Part of a small language model's weights.
Architecture: rotary positions, attention and MLP in parallel.
MLP neurons of a small language model. Each row is named by its layer, matrix (down: output weights) and neuron, and shows model dimensions 298-447. Each number is 128 + 32 x the weight over its row's rms, rounded and kept within 0 to 255. Numbers have three digits each.
A block is one neuron, or neurons of one layer that tend to fire together. Before each block is what it responds to, as a language model described it from the Wikipedia text at the highest values.

Responds to: Preposition "at". The word at before places or institutions (professor at Giessen, at Fort Belvoir) and in idioms like at stake, at least, at all.
L4.down225:197088168118125104134133148075132163153150163158142166159184076166166110127138132128089139087167122133070120155164107117152166139164147097123064089083128146144135111113094160129112170111166116133147119145160127125138156143126141120125115104105094159135117116121138112153109135169073135069097127055088128150145145141153111208130099149062085194118090051180164135124133217138134096191118067104121068069155125135128091139078101179229142119121112096115089
L4.down500:192143134171182176094123153150120129140135115080144110198119093201112115137144116114101160132142094152101115122158139173124179092140135130113122154183113117190106122055101081134176099103194150115127125121105103145133114081160174087109122153158081087150110082115142140111109184072111164092156125134108119144152165128098186145131112117184092191062147188089070088118136117182099029153132105133128094174094153148099186099144145139083135082116128117139177
L4.down543:059155127158138089139116153146079145150184079084173092125109162174164084150173149147132114169197118115105092129151135171167169162087129098108152134119152119172188104079111131193194123128137124148123085141148134141125095158168156095146165101147154146125140138104157118136107103110128120135125143122079097131161119125115109097122123138155177095107109154123105104104086105164139097125115115162097152113142096135124150144151114087152122155137144034085110
L4.down716:124101088120132130092119157105108160152087112107149113090137132066107135149147147102100147117087107149169197139123116068098121121100148105110142095156097131134120163080135106114196150174113123111104149083145103094186149080179121104026161174095087124104124169136123118123105162137133170153107085117136135124134086148100090126090163102120101113072163130093125096151145156129068185109130164183119122130173120157159166126063139120124122147089139097105164
L4.down747:090183153187077146140128109090121110178157134107101096153109107131136076090079096130135151127097149144083119118090102142082157163048150156094154069070128134099096130094119102105093108095114209144103078075162167177150079170134101135150153171171148111163130107135148125172185126121124109059110175102137160124142110143118090109185157131115173103118137138138130141209139097129102169145162129125088107120153092199074105163181131169118122159093178084105101
L4.down866:139133136153145117125092112116154145130154119155154100104111107101136096123148131144145072145057082121124123128167172120141163149138063193108189073105093143139137128142110142156158097146151143137114110076121133121156179175166081084146090144141162194107144119063194078148165155140092081164225135191097168131065076117179141099131183110073131038115117113091089054099175178103062126141175120147143079097123151085170098125141140146142112099157139078085139
L4.down1596:126127140151100174095145168153130076161180187166095102180101158075146160135104097182140116181128116134146151138167121135178084103120096134150188155091110167139135144146104118157186140105116149085135160173117165131145134126166130130130052194172161168140184096108118091112150100116106118136119177157172160156166114122101185159098139132094106118124119106096119132180106101171162113147121097106140134182203119132099159083124111151162128118197132143110134
L4.down1755:126168129159189139111098079101154121050124087121136114080169124133143188135108161120079144174116151157138145118118163169169213116140080112127152160138079143117117112144128146112151127080138096118090088076110103150108145129055084082162123148177094163107122138177138137151134115158069146165077192124127190137136162095166137173067138107163148132086148163162106158139146107099126154081116096151114103117169085145112136132073166134124136118054119138181134

Responds to: Verb ending before its object. Final token of a verb, often the closing piece of a split word, after "to" or a subject and before its object, e.g. man-age, celebr-ate, publ-ishes, start.
L2.down192:093169114107138134083121163152179148141138158140128097144193124104133134134097065156093119099168083139111083147148112160096084192217134089119139134140166161116098103126204167111144159160093106141165124053108107153114135098161150130112096126212104169125087174137116129153135095151100104148086096064121126151140166148137146142121108193153100134155126127154063122129167150147142094072106132166122139101151127108083111077105117121157171137137105089127085

Responds to: Mid-word fragment after onset. Word-piece tokens directly after a word's first consonant cluster, often "re", mostly in names and rare words in lists or tables, e.g. Sh-re-k, Sp-re-e, cl-and-estine.
L4.down76:123139141059090164128169135143105128148115194153145085097105137111191139159105137131144107084122126125134132186087140168083108069125120127146097113097103085126134036149090109131168095104121143093142066123129080145163181166134111074156138080124094169105144099135127095147051174139088181112122111073106074110090166106147135159094154162141135088154136148156154136152118100156144167170154102165117122113160075162131145108133146094072130090134152122146098
L4.down653:195138143110087046102102120160153116151127184180104163101111142099113084084178119097096125151144174140155130130086146134086168172139096086130129102092107139144170131121101171043130170141102132172094125093095100140159107118104156120175148158088136134173111133087110098151115126103119046103084133151110162092174142171124094061054078084149137112151112131150135134161154144083135090170153150165118099121073112138103135116148110128135125085154180176130137
L4.down751:148125087101129173155150131140179104107078126107124144094074123130153129121117127068152108154082074072146170138139063176127101087082063129145102099137115136100141147131134106098117086110161112170159120200158125117127177121168117190096095120124084135157152130130126027113086091138115155139099097144130119081159180116085132141186104140087117122129141137166138147184150130133159136096153146119162055122091192134125085139122082102066145091099143104111138
L4.down806:119142098106108087115134107131142159130087160078143119113172087115109128141070156039145125104118110092071140137115108176138116167128096106183169155112043160105115190139108105098159111094110164137119216094068100095121138197118107140111093150178110129115170124114106129137106127124164127163134134120213114146208212166088151158196204105102148170083180119099100145148118108138086124174124061139127154149148110114147121138146136182117092110108109192151080
L4.down914:175111169111147127065191086092161129120172147133132091133111127112161098100203159152120136119134079136103140100045091082091145120140131113144125097140188116119084160178174137164178108176084063152162100198115124160129107125172100131155162112064144113124089131137116156119137128129186148203196101134142164142087101094138099145135082131132143159053059057188145104089107142120148136135090128164202071168160190130144098083105148117139131157156095077200141
L4.down1255:066145125187143139204080092119169097059136077139120148107115115141157099109101179154098125099163083096178145139109125150125115088145129117120115193109095130093183101117084136143131135138152154127125156141150118180065149156139170142114118131139126136152118106099178119134081136085211121093062086127145122161163078094097141124120185095137147162074109110153070109107126130094151089141134144137146140128084125170129148126126126097118113106106116093129164
L4.down1590:125154132153127118136160050153148080154141172128117213060128137197173111092155144126158073165117128159116110115086062159168179099158118056134141112143141135181145111148139142174129117134151104083136159150120096083143120153174066106092176115138143175102158146156117101055084130109115098102132125132170148154103112124156116145104075072171058115179113142094133128176101144183075094160128177041144080126094103054051134136137159156120113107064168137107112
L4.down1652:144171151079082070149169099097105136148178068162097130114127081125145096111142092101078135100096157051144216098155094105145133144079157078155105185101125110121088086112130064127056151169153087133122131133136097100160074146070168170090128088099119146062129115106111126156176100092127098144098175146088158128118098125094137164136104173093119143136135119142117106126171108042194138108115106112186152115135088162145143121138128119124100124165147168118163

Responds to: Surname starts, descriptive connectors. First word-piece of a surname right after a given name (Mikael Sal-omon, Curtis Per-ry), plus linking words in physical descriptions (roof with, slightly, bluish-black).
L8.down105:075101177169103091078215099075131124110090214155089161094180132136200164124119115157167162130169125148089072095115145142098115113133177146120110105144102174142148179174181144102112177175153130185169116129137105079126122122090125149077096089118126128131151167075072094196156098102142109142149150127127146116158144067136101139054109144172087122128121179124050135095131176055133123201143131144129121197142138104159103149129130170098075110179123212118158
L8.down649:170146170118119144106136126150148151087133097102100122185107123157115153143108172198111119124126065163159141225093140129084119094143108115102074118105155164130114191097125103097106166106131116085088075148138164080080156105136145126146141153158090088160103113094123120176119162133170102129123198149193114124087104109148115089170108161209117135062204146100119146108163144085114149090128126174130068154120131122150155090147156130133134066129145113064131
L8.down1080:119079143154132158135121098133127072120169157158154089127165190130119128100122127141145121155142110142131126078150121097132028088112072102075175153098169101098177165094201109164086099124139120162087136118114165156152101199184202116194089110101137092094113192078118151153081188141180086126170141131160141133119108178152191137095199138113140159108149144119092127080126114122122218147112145163111139123070137116146116104106126125132075165075151090151162
L8.down1103:109156108159121120119111130127108146131115111156160129096099115042119131127133169122132149135075123102096052094102134108108131140150137221110147151134109114122102133100141164133150162142108114166150112137045185144088169133128115115152122116137108134116104170125152099093115140111109122167182089123143151159111171214140178106069127109169148063111097131120113148148127125123161078119168102140094180178037141118171159136050178128119125152050074153141139
L8.down1144:096149132117018097124050103098140123122144112162121134153184134114120161172125119155146160129127124177082061060112112179091095139140130065102104150101144148132093116187117093121092129146091146130115097131101108101172174135134146109138161189158110133127176195128120173125154129109084153182141153084158078148109130093129126149098137154160113109096165128141103165109130105105188124145078123083165114135142103123071125135125142119105168123118121120143142
L8.down1605:116126134152122172164144118121090087096164173105170062144143147142143149123148083135105160106185129034131124121105118126125220210103144126138147156076108152134089091149117165090196141146127138147055100117159148107132159130109126068178167076164141171155071120134131074161101095083113127131112083169142137138075102165148128132129174198127106096107169172093129155115125164070222101129202150115090137145125125132108121138133075134169126120071111141070107
L8.down1645:137135170112133127132126141116161111164142155088185101181122158090117143117148118135123152122097101110092137098128095117182142126126147079160123124122142125077139097190105104105108130082094145168139116120132125142124127148100197078085171125116116118179125094143069161085136082141042150135136126111138098138097124135130158146117133061164093133078138186158111129123169155165142139134106104167098151142176112213148186147113139099124137081181078136127133
L8.down1737:196168122105088112113156155152182153129122110110154162115052175089130082161166115151108157069136110140212175091123101143149204121151156068076163092129078118125124172152108133123069137097153069121133145156177191135129149130128117153152135120130106151133166123125120163107104150147128104107083163149150127155157180122168182147121086158119137053187204140125130180069125079092147096110164148183167114134148085160134143161166069123119145164115095121107098

Responds to: Second number in scores. The digit after the dash in sports match scores, in results tables and fixture lines, such as 2–0, 1–1, 4-1; weaker on scattered mid-word pieces.
L4.down84:138189053090093113142132100137116150058081162113130100116138118173133093166125116096135082135115131132165119137113119164155058127126105111052078083062080132109129104152152154111109128167105104134075136106086126100146153105136139116149101127156139172171147110089120138126126138051145175158091057087076200058162121131111066129154083091145127106114108132166157130150095072150122129126133118136102138145168092179092104103158159116127142107068119151195141
L4.down194:121176120112087149156136116078114118123130092135110159137153121103074132180110146127167146129122100144157109150111132081154131141063131132157130141137042155148098210161120121139112164114128138164151134098176143143175128116149170158146121160110185115080089121174067135152150153063132114104098066070141081150085139126087050088119185071114091128097115115123136158133113133115111140090138116185091138149038190124116136093131169146107149154108180105116177
L4.down1028:095186156183133127092158100152152180155100184167126090089179103163094107110152145151094151117111136104181113165108134107134152114159108090143231135084157115118120122104158170072103129114108139146152128132135132119167151114133122131116073154114093174176110090102156178100129146176093110119095086138124105111156109122170131095155146130167087132065092139065084125118086159111126201128096073089113128204133117119107120125109100165124075138124156097124126
L4.down1040:078126101112126115144078074119095136133135168142133173190163088135101086144117166120163126097113182100140111130118159099112148071125094036144161133154092124169094145148115134129172132129157106129081114134133189136119132132150185089095171142141068128156189054096106042086135101172167146088120095103126099127132140152148097069099077080036103139174130095166163127147145129142096101152136111118099106113051154085100157104131123109143089106116198149063129
L4.down1063:101120092107088105106114095145170130140196070142139119129120178128139149121123198103111103182159184128112121122141092136100112163105160093141140143068100135125130130140089162130108000112123196119184078143227113122129111143173160102114190108150089107104124141165105093142162151073203177127061130049120102118128207145095150163168153157178135132136132144123137112097103124134144144098135095128106097108092102129102088109076118120110168130097135173124188
L4.down1290:105098113180089132113104092133153137120151149175134105158103086102116109118171128140132147172135123078161127086137097102162164135163158066182141114162119166118168136099110148128119122105135128156091092122116153147125134082103142128149113164198122105108111073076133147094122130127168136130049143104200135142119203138120086117045112095145176120128139107120146106112191142106086208156096144135108100094126068108118127125163098174152149130164199131095122
L4.down1436:060118132090044159114100144168152114133085158099118077101116166155180077102120150158074145117092148097184130122159048109152151137158131089140082175138118160138132102124095104089162148162098145162147130138046138146105053158108122158126118180152156124105175119148172136108162134084126122135116077129123171119105211094128104136169154171089110090142120102137173095114081165107138135155177074135127166162119161131118130061114120082119160171094137102074166
L4.down1750:098102084101090075149133144121074142121166081120120152113118062125148123081135119100117105135140113096151126138103135149097108123113136115125098148103105140172116068151103176149171185162166196078100126132170185115144118158119063086139119137132152113143136161160130127105122095168062128086087095117078140160081110148090093169151095139134063156151102089087080077095082087119072121082109164134134092111103118074114129095121142197174158128105122120110043

Responds to: Paragraph-ending period. Sentence-final periods that close a paragraph right before a line break or new section heading, e.g. "...passes through the town." before ==Demographics==.
L2.down825:141147139138165139099163155111120176147156139107139109125157164138135080124155060150101156100129132144197067104090099105107158104105107164089075056125174102152088086102167171133131125184122064113083184141166173165100129099100121119117125105170112210078136126100109126103188066118118146094091164090103107131179104156160155095130132121123093145162113117165095155160126109079185148058152158139177168158161082131106133163127125139093115111096113104152095

Responds to: Taking and acquiring verbs. Past-tense transitive verbs of taking, gaining or transferring in biographical narrative, e.g. took (his place, over, up), obtained, received, donated; also weaker hits on numbers in sports tables.
L8.down23:130146112114093106192132178080106126141143126117080107155137117148149159109185136064104142098075160168101182145162187129112098065091111121075160126165164159146118110138182113123153151088104196065147158109120126119170114115114076139129133186151124137161093125115090133144076040093118129145105109112079172106046114111146155122159114135121125098115064131157089164091166153110148156126122134136092128119102123146131134118146159142138070103152151172124116
L8.down340:108118111103151159119112182118150094153080100196156098168130126088157193139135042057109161098107105146126138132155184135112169190071150134143149142144171118169124114132113150100158104137158106095122102125139127175103175149117173101116122086172132157060148133113134053093086135072102099167129106119137101152153138153163138089095132200111132183119178192097089116123152142144122082120168090145087091145168166133159153121134134065115073145098146146138133
L8.down498:169140131075115083065088152137068141174080095103100097146165119084129199130033126160113163139135124127110142114129111124121117142098143141118117125147149145138074110136101102166123169054102141113139175102101103180107084085111124064093126174149178180126141076100109143088121084167085176152111118106130146076115053115101138108120113165109117111117204136119161134113090122131158193114134130173132162124171093102088119166127138132158163106143098169158140
L8.down1232:153099053115107155166143126112099103157137183173106140139164140148125148099137086123102102174112106149106161123122138117152125110183132156109151157172134084158157169155074085131161145175153090097152114143195094094086125097118120107132139069128147150177107118090148106150157161133131150163084123142195190110138116162121166091111166158118131070139034096152145113175150113126134123140123116152131172165106152184124126117126121112137179150132119142143078
L8.down1362:130110129166104199123140147148109152090096071148092158177147113115118122082155086094180176109097190146135140103167058148099132143088134110136135158155113184097083102133126109122109169160116060103077136172136091111099160096090178142111061132109060128079120104158147135179103159142097119135114120149149094063150111095120133140111140143115127113104149095113069106086108082116170074095083201193144162110130161050113131117087132121119129115143134132199156
L8.down1556:115120138128179169061121161079143140104072094094124132171126119141139142063121144141177127122115099108174141160104144127127191135133038095112138130121121144080135093095137105135154091139207127159115122156090147106117175167059116119092132098091145167116093129058125146144148121127158120143138099177131120124173098164146135130162194161124014097161093141122157181123021087130203118154056135117121143098109128095196129165170143154173141090158136121150092
L8.down1652:117065135109135131141169113127107138058132158174185073128182091067135138175179096168099133094145122184067080131103142170103224161116138108139142118169099190144125166132176126144135165094132094116088076152143161131102154134134102119164160109175145084108159116061175151154164104161142131129124135122152100154087174083204130194220126142156133189118128159127161126200103178129142132125135080136112101127082093125103118144102191114127157145143114165144149
L8.down1777:118093146135092142148058145168144145108112114159119146104125167115119128145105110073115111136098106101100109099127122142122150106125154136119089194121131154140108134110072152165193077109095135093139131136103087061134106159110207148124094129189101180133139135101152151117105120151120097139132108149118140153107161105135119153082126152121110109138112118130117210087138000120148129152159116135126125159144121130148106121100137160132127103138109141125178

Responds to: Predicate verbs expecting complement. Verbs or verb endings in narrative plot summaries that require a following complement, e.g., refuses (to), agree (to), arrive (in), handed (the).
L4.down311:098144141133105104073193167105093113142123146161100130153130146143138164063115169108116160146086088130156107130134147152112160192175124096133166104132163140100101139065134103187086100136148146133172137079105041121146115166119107091158140076144130136110115110127126147161141125124167142159129190128141213100084167127179109148152118123144121107187098112194131157092188138149149133063142159179089203121102118083110116121161129139095119210085165146181159
L4.down728:153123137181135140135126111091122057178137102137157093132100128127134077118170086081056101138065100129092164132144105128150111125135142171128186075125074061171107102135149136121153095107167085124151113197107162102096120132143158137077166096131108118133138129127128138128129114070122070068093122057035086079133116119152143121124090118225068152205151101152116114102129159136163106090140102160099081141163210149120117108112125127110170066091121110156166
L4.down815:173137103193129167148149182184134104149161155067162122150123167079143110106107115124092087158126144113061150166135064136086150189135111013114121138131117122125125111073100175143103116134139153123135097169142141102162168109167176123127178107140131049094161123183107094080197106167147099141132094088155138092162101230123169135156157136163115116146183147129182119135158136117136122159102127119119140149111121158138181199091147142130151142146091155140172
L4.down875:100208118099103115149137162114068098128173090133127146156073118133137174179119160138118110171100129193122097141116129158076173135122099114094096172182153136185095110096143117161130124153102085108115199123157110129137119124125099111156163181103086109131128181122181138118084130121073114080156111162161086132149191127198110087114148171137159117068130074110072104110154127142141077098160028126092107090138158149115139107158127126131155136150114134153090
L4.down1256:179142162207129135144205132182143151123151171142139165115145152097087092134140149119148145136184193147093134111085076115092077172106093109071096132111120086098149071104134126128123138095140157143106153126121159136091139140171132138140105136091122127106119102128163170057140149131154061144161101136114092073148070022123087138169141169182097143111180140089110145121071131110090074073134071153173114106111131081128101120104139153149156113140097148125101
L4.down1492:149123106134054127147116129165060157138106117113046163156111141144160072072130086041144152127096188120158115093113130137093133126131132164122024062170184109168088109079183157146106125097079140179129117164122088112153123119114133117124154140136109100147091111162113123153121180103172126164131136137104169140112141136160153095118164181181103107101100088072137115142080154132187082141107081137086187157106147115104162123142062086113105109128165101059113
L4.down1514:131195169132128145080114078093146134168107087143105101086128163213090147080139192161157091116131160152166100116166098143100090138086091167081164172121136148177104192081106101133145134149121101101108140154100085129078140124127135121183112185143113130152145146147059168086091112084091143105182123158052156104140176111132109174189117085101131172134136147091099093111115055083161170139117172076140158114114175120117137128166157088140181131102129136090168
L4.down1602:148107166179117115125147106165136120091107148155105149104043036090146153148142135088081141080179199159161117086138092170114138107147119142135144151133104150108129143137094161167185101085156114154105112161132078137147133176055103106130064065087153090091157125111133151088104126164111110124155119133131170091126131140173165196152083151081135143108126115151128169095169145105114123120166132080131127139123162175136148102098108103108141127167152124084154

Responds to: Infinitive "to" after verbs. The word "to" after verbs or nouns like failed, refused, left, went on, selected; also "of", "at", and name fragments.
L2.down1135:136165099073209152072114125118125177155150170071128142126132135123146047141111106087146098130145113095165091096115153097102135139106201143118059117123133066134140122125142139084090131091120206124116055074108129128161142193086119089108134157103154080168141122170164124127175191157157147149129147151110169146116134088205151123156136198112085133084147131163092109112070143029098107124149122132132134133163117129099138094158114165130178138125143153070145

Responds to: Preposition before institution. Mostly "at" (also "to", "of", "attended") introducing an upcoming place or institution in biographies, e.g. studied law at, was at, attended.
L8.down37:087098128176091171110059090134131149135124175123158157109119132122097128124118097123160149125142151121088127099151099133116116127186122141048096126086080131152145138109109153180077140080154165112092151171110130156110159101121167081094136139147129170110069156118096171163126160153111176110127129186137179108131098141145144151139153137103154091158171131138113088135179120080141103101118106090155047135173191113103101139111140120143134137104165083113126
L8.down159:136154143122112159123086111125142097101148129162061123170185123110147140129124109140165166110166152158014103085107138126119164104095084174116136139183119143129171142127099139146160058087115122120152106111138125160156103126112111123113048146189149084120131157125121144084075100169100184086165163110138095142094167091168201136052116149080131184080107143135133101167138130112140109126173131102151165156116169096146097110116124114184140162163122107146087
L8.down193:144161087107158089114105121138112151152121109155073114121101122146111121115159081129136102106098094123103141087162117138106142104141144109151095134113136116136131114057133115114144110092113093090106100085175076119125131090124078141178122177142126160120075146104137114109165200096175143183182098128114138105194134144197110134091100117136171094140193198129091103190105164106176097120095106112113106061121127100126112176125092143189160055175130082096095
L8.down1164:072082084173146093115104164151063087167070092155131108165137100121106167109143131085128140180074146132131175131096105114136134156111133095139152113201108120164109148136117117128089133113077154141091190134126165108120132144109104088139160120122143161168176107095073169106109080114104156138135171128106133194101135183109184112135141129106111073078113155079075098174123116123104174162137183123088157115116087178101108148161144128104145140159129153048106
L8.down1314:170153140147141090090105158138112147185075152073082176080120141143073079172151141116142109118163073108081128081181097140109132148109065215151060148133164135150138159152130175153122084125138075068115135167108116205103128103112114166050113189105161123133166159121096088126142094183120123148087151165138150168197068172112114120182157083163176133159154089116120132120153089155165076105146103098104129145192139105100134128156073114129088120149131214141108
L8.down1346:135182129111115163167130180098117142162144132109125119121141108140082129120149132101087127089120135078089111116076162143157096123064137090159080034193122138122161091131082108104110201057090115156082191164112122131078147133123108077133095103159148136085141093119105151112177179132102075161113134207161109111109164137092150126114163139040167150160085078110105116122121132102106117125086121126146191126132146158104139078108106135130182102113129146119186
L8.down1682:083145128135111097118125103092190106122193158095165130147118144154130117135134162104128122102119102141070082161130118108080119131129174137113151114077098162152120149202093107181172138055123139096119116147126160180102163089088145138090195133109107110084175116141087132161098131157098105095105129102126112128130180187112149085125122115129112141109153166139104120119114100117140155134132106103188192199129086133131171106176128148171157088072156158169140
L8.down1694:088094103101081142179106205154104062126099120092096152126183133159108127126153076112100149165131166078092102099179109180109132120103076129142071133131161149174113077124183159130145096095087129088161093199095139115140162113103141162080110107131152145146158154119135166131074138126140122122107159131146185144125158075130173116167117120125124107102120129148139128119173139143187137109163175139070105086126162115171070098123140207145116110127127144088056

Responds to: Mid-word subword fragments. Short word-internal pieces right after a word's first letter or cluster, often "it", across varied text: wh-it-ewash, Tw-it-ter, spl-it, wa-it-er.
L2.down694:119179125147144078089167130172159140131160131125156094176112091134071126169155158139063111118162027133131091198122085167130106126113095146116150152134170210167104141130081068134085114084150121099138041180119135194096150143186122152178104130109149115097073186149088173056112140114169134156142181086096147120126112144193130065136126151140138079142145141151159100109141113120133164085070092150126102112093131199153121099175083063176135151135186087103095

Responds to: Word and compound continuations. Tokens that continue a word or compound: hyphens in names (Jean-Louis), endings like -er/-en/-ur, and digits after en dashes in scores (1–0).
L2.down761:177154158112162138141145064091136139146105137148149174173114112154127140059171130140085122054092180164129153179160149140117142193185125129154145050112134161129119133112080088058084169176123101142122144188128128133150116117109102158136137147129102130168147105065134127065112124192114105136085112126100130163157143161115110123218217145138206122122134096119098178177128156107106126199137221109127137149094065126100142113092155124161152082087105105181135

Responds to: Structured block boundaries. Line breaks that open the next list item or table row, right after infobox headings or table separator rows, plus paragraph-final periods before headings.
L4.down252:120153189113143095104125174096127161169121138117134147159181066113139091121167154122173118139120158156171113167108084138140137146120144155150074091128170103158084134104092133124174148087119147084101069131154143154124111114183127136094170132149103126215102094144140093153134125089149145134136128135128159154171130114128129127164108144156166159160142166121178178128075104151130172050116101102166159150075150113125125073128170160135114161114140164164169
L4.down438:144095113151095121144166115177116146147113187108100124176121155150127139132182077093134185129176146130108122128069091138142132165095060202075103118129114128147131163152176202130088116079140167122158116104186110118108150105164075152128067149166165131146074159076121153153169133171157157020087128122180116135209132115142127121097148168117102051110130117092178089121173155091134120146118146129154185123218167118123171133130161143123056104118136130117127
L4.down546:130087139123075094158103128148126123136139194151118127088183122094076071132149108130020163164144148121080080128152133128156161102109173084150129199145153057111132118095084141103156077161132101169157130120071159121122100120118133124161081117152119147144171118134090185178078080153115142149135092195156104089101156151148146144115129142170146091144106126137120136127145129154122097107107166156161087055139105116160133114081161127131145151073127166102114
L4.down745:105211129137185168095114167148137156130155106097126128113161149060173151143159197173126120101122136115171176169088130180142172145102168143144064108119093114071120094112082101059160105117102152130185150154133148107146125063130115117101090143224095155093127070144178152171122114169089117149093110103096170066111132135129129202100096141082171089086123131126106098096109121115124057181144101106143157117126099091128111125156146197150117176127129172129115
L4.down835:113119130170155112132103167124107170075121136086115165181124146160110084155075137170145119150108131118127095126133099120153188062087114085175105150130171099117151086159156173161204184162078115124171135156109106108176123122185107089117091112127107132135165121091072206149185170125125146124095136140101104144121114111121134157172137135153112172070118217127110144113170162134141108116171177088104219083195112163090121155109127153133074133067055157126113
L4.down1030:156123142092104092107046145150177182154227096134207151121141170154127126114104157114168165142204183145171153090168124150102151135097105100130114126116112157128156138127158193148112104114109158085090134121171135059123151168118125164115149101120187098094136125143164113102135157085168076167135111070160136184136140132076153139101104068076129085092113078092169159122143151127154161066152100126123096076122097088150166105071151124081128119131142144134122
L4.down1300:157160078113099121114132145094110160073148082118106121149085051177121104113164092147154165174144111159128101081148160159136114140142108155100132143134110085129081085109106160098144116176123096134135118127175131087111157077140077139149099117151093088138113120064165120154050118143076127072129121079098118082105100154159176113106140087119132127159160107125135165135185114083068086150092142160080157112096152069136125146131152143204185140093175145107125
L4.down1336:144136070172115194155117070188154155101165145078140119079115118158137091138179142140130155148118191089121120191125081126143114117107091119155144157122189129078107082122119133132079175114109190093180151136133098186121140099108099144112135189126111085119129122097092100102141127116171088093094128137151109122158075093136143156121083101126078056113118097103132108098130118104085152148070161140093163114120183154156131106123098106128188176153147166119140